Weights of a small GPT-style language model, trained from scratch on English Wikipedia.
Size: 12 layers, width 192, 6 heads of 32, vocabulary 2048, 5.22M parameters.
Architecture: RMSNorm before each block, untied embeddings.
Training: 148M tokens, 4514 steps.
MLP neurons of a small language model. Each row is named by its layer, matrix (gate and up: input weights) and neuron, and shows model dimensions 64-191. Each number is 500 + 40 x the weight over its row's rms, rounded and kept within 0 to 999. Numbers have three digits each. A neuron's up and down rows have the sign that makes its largest values positive.
After each neuron's rows, "fires on" lists the tokens most often at its 100 highest values on Wikipedia text that the model never trained on.

L2.gate30:521503459468549496448584427509569477562499491541536526420525524414510503505489542528485452544562455518472537511510523535552460457457443450562534543539521507462580491507533561496455488451493494500457467431448472519526492477493455503484480517514518455491460467509425542507501481489449457489521502555530548474442495525569526490472459468514560520538453547493516496580517473482495514521424
L2.up30:522562456493529556508589504484510467527518487409494505507531505449522454498481459473449512524498494518439498560516518535517534442558480508499455488469525563419501463512495511522472538465427544378409509510434460499585485480547541505479522487495485506561489540475364509499540511553470495462472495564456509454433452550533577468443494498498496470500527573471479507497499451462515482459454
fires on: "2", "ig", "al", "–", "See", "ad"

L7.gate24:511536486507423560387488494567557524486492498488532475475454468482507480509510512509486474483482534547448519528514468609395472508491509473554452480539552498549525495443512514507537492488468452508532520570519554544432541479455503602479535516508517542566499520561520471510507438457476444503489528466505449435488496492494552417559588584492438519490518523461508483556507498509545531475462
L7.up24:516462527502454496499547514472460519492562509495462505450535485499435519461446568613525577558467527513517461543502475480407504482494514482557513521465528507469524428428465503444556532518479487533420490524606531482474535498490485451498498486519491516570446572474554449552541559505454601514497492479519519483475561403485467490525561525482464557495537491443459580561422542519518554547494
fires on: "in", "en", "our", "em", "ad", "ong"

L8.gate257:477514583559499480518510472483481515531499528499473462528469536557497536632512547493480471526498505501435426497505511448560490490448476469523532490484483467482479498565504559546485574506509491416457452497513527524452434563559494491560530518486527522497455472530466470563467479507468482545524452587474517509489552542440549453519568471536527505545536495423523446526517524538474467571498
L8.up257:454544546522468443490539495465489402484448484521473511527513480433520419470507505568462521453529444516470536453502455458566542468543474558504479488447448546468429536521511570513579454522517524431479488467425485551528495493439491509511500537473485587466492497460472454525502478509458500498458506551538479465517472517469498447490585508464596514490534583525500522540586476553501551576574
fires on: "very", " R", "a", " one", "n", "r"

L2.gate19:473419489524494564507490521514458483502497527505551420467464535484590546495541463492545452486530446450490565482512571465567489452516466467506455492475507437492479532468557427511487494565475492466463536511460491511492414459456526512523457523492465491523511449494476494508563555468531506537449519517484542510476538568495499482447488495578510480516478492554484519607584459570566422441483
L2.up19:488455500534487531500534515477481475473498535494537474510493506440620594464582482501568502452554531429528557542513503546547527466488441503492495475489513446523482497480528407509462527578423493474483560485500524530492451451404487476510483453498476452502527485519509478486575535505537521528519537529488468517486482607459534504483539537616531479528477439532478521602577433550538416467450
fires on: "9", "der", "6"

L9.gate66:485444533502521451487509497502512486483463434483469438508529489491426499516433574542548502587561472500509536471471410407508568508511527537545488550451526537437542489560463510501489457421515558437413557509518460543504520498476546535525479567447581450515561433538471592541532508508413551559483471509477501434507508481522540516530448487488436471474531445481553515504486523476463513443497
L9.up66:531474554565477512512498494473522387434519541421450515485517506509469458473487555439587518558502584500473475519526486431460498439532504492478438517427548535460505522534469461486472522504527532482476532508517565502471520501532517483562485441451496468519544538515478550540565487535443563561511463546438527498475475555492439511520460505486434425445482511503494584466469584486486459454561
fires on: "on", " as", "us", " Mar", "ar", "ur"

L8.gate312:538544487512536473478502497562471424512482490502530515453502509463477522419472457524465470538456415495450494506461468525606521440492533428513473472531493470484500525532500544463555541417457485478469483507437533485519473545567501485508489481480544492524523497492512483437433448511538507538479427548487461512499501523501519534500485577508562508477579510571381472578526406474489473582481
L8.up312:526472493507511495522550534480464533514481476487507542527491467440525464458541424421429423536516440501484486507517491542535483467538516475501463452486411478484474379482464519570521545421534442463498493514423409430481504556577509470498494521447502492508495494493518540460569523553490477557559432584540489535531553538539476556500499516502495469451512519413490471516483448447487475475508
fires on: "1", "al", "ig", "le"

L7.gate155:514556528493512537463539518566534568509493495508404417523584516492440508514457493565516494524495501494479540569447417517519511499460497408445464483469433559577559482490499499546499426507459517436508481448440483481509465593514511509502510563495434519484434494477481495488466444492490509463475520432453468435472486497524518454521550475460527455549542480519510464508538482489521567494425
L7.up155:597454465509426542518476525529494443506469526495475553568477520566474446527506482502502447539394471456506454545531493518517460533497484505576440538458484478520592542512508500488525466476426494379474508545412533425449503504513464502515510507471477513534450550441536541514482480553534566491514488528467469559471503528538510581514505513474443563448487494417507451488584481516492513531502
fires on: ".", "3", "us", "2"

L2.gate202:511502592491574453406505476596548524483467452484463449516516452429531499481442461490512475505416517475481564543433467521491606522476521460488498493446511488484550592521495442512519529467559480527524500522476489537498465472557472419552508567508516494514500527448442491523423487522539492480465491501486512483549494475512463564441533523533609496458515505534470469503512514503481495557534
L2.up202:461456487564503557471474492565536501526433469451559513498539481428529485467449458511529528502465502481427533556529458447462538438592498516544440529513494416475532540431581503507460469494529455545524506482582515515483469489490493497515446571466518465515508525442523549523462584491487416493484506515484546485587542460511511519477522464442653528516503505497430495467481507493527461501543
fires on: "1", "4", "6", "8"

L7.gate101:515444554546448502475497498516542552525478572506450467554496428493491571483455475531544568577421511512435549528511486566543510440508539484497470507581459534574487435532439511473558492502441539469509473567550515507560507502574444472460503534508494505470533575539525458547496471459528451507479447501480512570519474505531490461533575513501476503477525433502415527540511556567493454543422
L7.up101:506558516505489515472476532521470498452491574445541559527452425478454467520488488428549530451445540606447516492482542564453489505506459486434460499572432506564482482504478519498451608524513499445443436501507554523490510507549513478443542507606531443517446455449492502470494496529461593499452483501436459524578467446495494560596537577460474493544444475494472472434506496448484467510486
fires on: "ell", "n", "ut", "z", "k", "pt"

L6.gate309:560454529519495490384476494550566513497489472490518517519441412537567529518446493488490487508534553566517581533481440429525573473507521473495485455505505512559518535512556489571470421489537468587535490466533536549418467493510449475433427521534454477522541464459542492512504459461506496457500515486511563456517533504512512458528479473544579583474477498525495561481454491491528471538543
L6.up309:449532501493481536483455464573526503554362473518544525546530427493510466522436534522533516520561448519496540522485574457523470457498521488563550548487463517525520531436516549502459420473538462565412499431469603489494524543521500534481511497556466460426457499533463467548459457580487526433456558493493525457487491547512501547497536466487551441477505491518505566559512473435482490508493
fires on: "1", "ly", "ry", "8", "ely", "5"

L9.gate370:517436491600530449504549497486442576516480485534462515540512521475542421544509477522490465522554425532525612523496460462543520610455485494465486407574529500478518480498527511507511487478485487436492568524475495585480457436488484535514473519466503517469468484496574477555436573510513471427534551498481496523521511573496468477477499498509534462465486532545494485560589492505423482480453
L9.up370:493539512449469513443468582533513461446518511497511433495477478488519549458520482419516455533557507485529540495482551505436545441543454491542511522417511516527502415551523505509436459532564465527428516513480552507497470546450447484503468493492523476480507494434426480587543527530478524531536532484451562534413492491517534469499572492508575524594516502500451529556434479476543517444510
fires on: "5", "4", "3", "6", "2", "0"

L7.gate343:551449428521485434445571517566499490470514567541480445487527506441500497499424466481447511506446457464521493531547491513599451466415460502480570484462531524538460447505471557493648522444493493453448477472532519473482443523500451468535552541518521519467511592530504494449471485392531506531449508478519507512510545529518533517489558512519490516515479513487413460498500496517460502471514
L7.up343:445552483560515471534497542598490483426479514484504498569559393453574430544483497465510412487470505436521440519461486477483477551456427430499509506484536469545512450518544461493562512477538551525454400454529464508480471490473547537514495503504459536540500498452468548475610539462512502496455442532468477488513553529464519488481487503504492522558506467471499516500470494569487456458508
fires on: "l", "n", "ut", "ab", "m", "f"

L8.gate367:489464520511489424471505455535601458451547488560474542427467492533484526496454503469474477507507474508481509471616451498493439518464499542458446505500484529564486553518502508459454548512518527434517464468532496454468509469484465423478557469455546610434528522538489563414431558466449554536424488438504480565471492492501497497480489591476455473551498480454574496484496533463518523460447
L8.up367:496506500435495496500513481544607439466548487567496511489485442508496520509507553513486470497535457492432501512510490562454471506500531448503433567493448517546517504508476498481509473507468496514557449593564463424491548508428489446410516485498520556421603496516512559367559479474454453512483443465475426495487464502565490485506482575516474471504452492508493546447489521500517500491436
fires on: " |", "|", "\n\n", ")\n\n"

L9.gate58:387551461451553457490573481487460537438536475486430481525558473471587488482473462517457472516498500499425463473470514490549536520452587486503564578478430534423447478537515506513499535455451541423428424513459546564547517514493491515638552504421521479453509504462512467501491473504484460485527453516429524522505532553413469477508537518515520465549472506526554514529491528507492508480493
L9.up58:451584508412517408564445481561531498450471436526484537550495416511549523457473521479479486539497509423426507456514474542514452531475528560473502520511524467483490452511579541517571569524483497505446504467451528591522483441446521470521524519448476560506530554463442480507527496513550445402475462495399560493533517483512485429407497547498533458531506538546546482417518468520522510508469
fires on: "r", "l", " cl", " Cl", " R", "st"

L9.gate62:398479501469491497510470522521527409524437509489506497478452508552487477476491566544506491436514419457561442533487503491457549562492496531423467530483487510510520486467447521486496482440520520515501461550541477497543494466515489502433535576477481500491479480486513504487566490516477513557506510497351427468441498497525504464513481470493401386451506510472567477439526511512448483516398
L9.up62:499447475463518516483424509453545440460440534552528464435483518525501476446517518458439495491564487413581485475557570481485546549526548525480463586459583462461480490466442531422519467526521470575573487507478474543434538493442427444493499474489437548548501500481509437465522545536527552508471507526466432457424515451540510522487404506508456383461462518517483509446525443499530504475527
fires on: "ar", "2", "1", "3", "on", "6"

L8.gate210:528520509522529481467503478508563515472533533512462445521492421553436492540533528449579523538487549542460514572490490536482509522523547418424528531532387489586531507501549501516548509526540515480527473529570518447432507524550397464478500581544541473518464548484572494494497474480506497493485535422448472431409541528488478472514543533463492575492523498482536546484483461520503545435469
L8.up210:585501499503485507485538484546473515494511537513504576540414427500527506574428523498475491513520424547585517482485473533495492505543543531493498496590552555462580477521526510534407472496506579518544494476523523513483500499420486457641502549484470511502497485486535604500449470478515524487468471504494480463482537526475500493508484459545396510520514517488514467567540482525455564495521
fires on: ",", " m", "ic", "in", "h"

L2.gate170:519496492503536531401510468561476455543503565464531476561506464446504491529455474453557469434526594526489484491523498502517524468472512428538461520448591553506514589495455479515526494502475498539528497495485449510427511524442485431481503537464502447478528589503477496524508494536462534587463543525549480455440450513535462522513461485483548484476434516476432499560566563519551509572507
L2.up170:541551413495508550543522476521468542509486486501452537520441492464517486580491438464526453478439561476487555468608467508484459472516486455492442512478481508577559513506517502639516449465468458529474422427499552505477434474541463500467496548495493451443488499512528491479450547395473539482438471460483574573478516514417490489507445484433512539525495530521532476519509519488531477508492
fires on: "6", "0", "8", "1", "S"

L7.gate354:473464494510414441456518435569508491562535515558480513485490506561468433508466544508435522497450472503477525492588593497493453495491536469461439492541500421554524458479519500503556582564535502483561499521518527497470534491414467480508469555509579433474502608507488512487455549494469458507423493457470481494425540528512480483508421498544490470558443522519509457532508523531514545489523
L7.up354:506556483451545515450492480526548521522432489508566476501428504508567509575478482518461484517504462493536512589524540503513503456472516465488431486518482481574527481471488531509395508481530501488556501551479546441419476509513488544521462552451461503548523455496501582471472488478469429539467453542578498556517514488486451468511546438490477486493455515490529495540534560481461462507565
fires on: "|", " |", "l", "t", "ion"

L2.gate377:490497499515495522552504503470517455460497486447450499351429519479541420471522543557466499571526414487524507515448497473518456472562472533543510494500551502471501442501468528512438529474472518476598546492486511489548477492499487479567509448511490554526438459451492439502502558471474492426576489471473467562466541487486420544503489521476511422523508483476500423484470521514449587489499
L2.up377:481537489550497506561476486427501477468523554505452535471455516416444460458469539482419498520495444457461421541486504533479436484512435470531471491494485531474456522528471516517511567463513551430452480481510507518571510536514592480487550508498487471480518464550483432532462478473518543472518493553470441549504511482495556469479508541494480471540588457498537453492423536519448538502474
fires on: " it", " one", "ven", " won", " It"

L2.gate256:478455519469497496391416456609520467476513498478541525528502452522546517519492404558477493452479517472494534513527500515515515466490444487510495582488431501466493507516506556568488564477462545525542491483486476517435560529547503459491497563489495523510541518424506466590533528597484495568501510532502455518458469445543524553499563578491556468488460509399446500526511517548564553481563
L2.up256:485457522507484572510474503529533561558530499479560512510503422450524532550495414531520517523544607491490531513481445504450578458515411523463517527496527483518545443456469458538516488518490516557447461477567470525439495485472396523525494528461447415549543524505532540510553527472500478538434516393574518501564499466420563416501519519526528529479497513556464527489519515548554466470495
fires on: "4", "5", "6"

L6.gate191:442541464501513474504526459538558582448542521535421500475420588487564549547488462491475527493542515458487537509500469478495479495492450529447527554487488459518561524486510466559526535497496508435429466509506567478556445427518465428473503491459438511492483489459473482453526493484511501482482473477450534386586525527456494439564554493548528546486545549506488512467457513507562494431442
L6.up191:569432475566537574521505481520511543427559549509509494457532510484642529533488462513452481459535461474563503509484573452505515504526502565504514516473531459461444518485506549555481492524522512437470457459516588491561444507571531509530476473576456503439443414497457421504603522503545497492523440460516481440546533549469517456551531530536574559476449534485442537549511477525505462433502
fires on: "iv", "9", "gr", " election", "rag", "ism"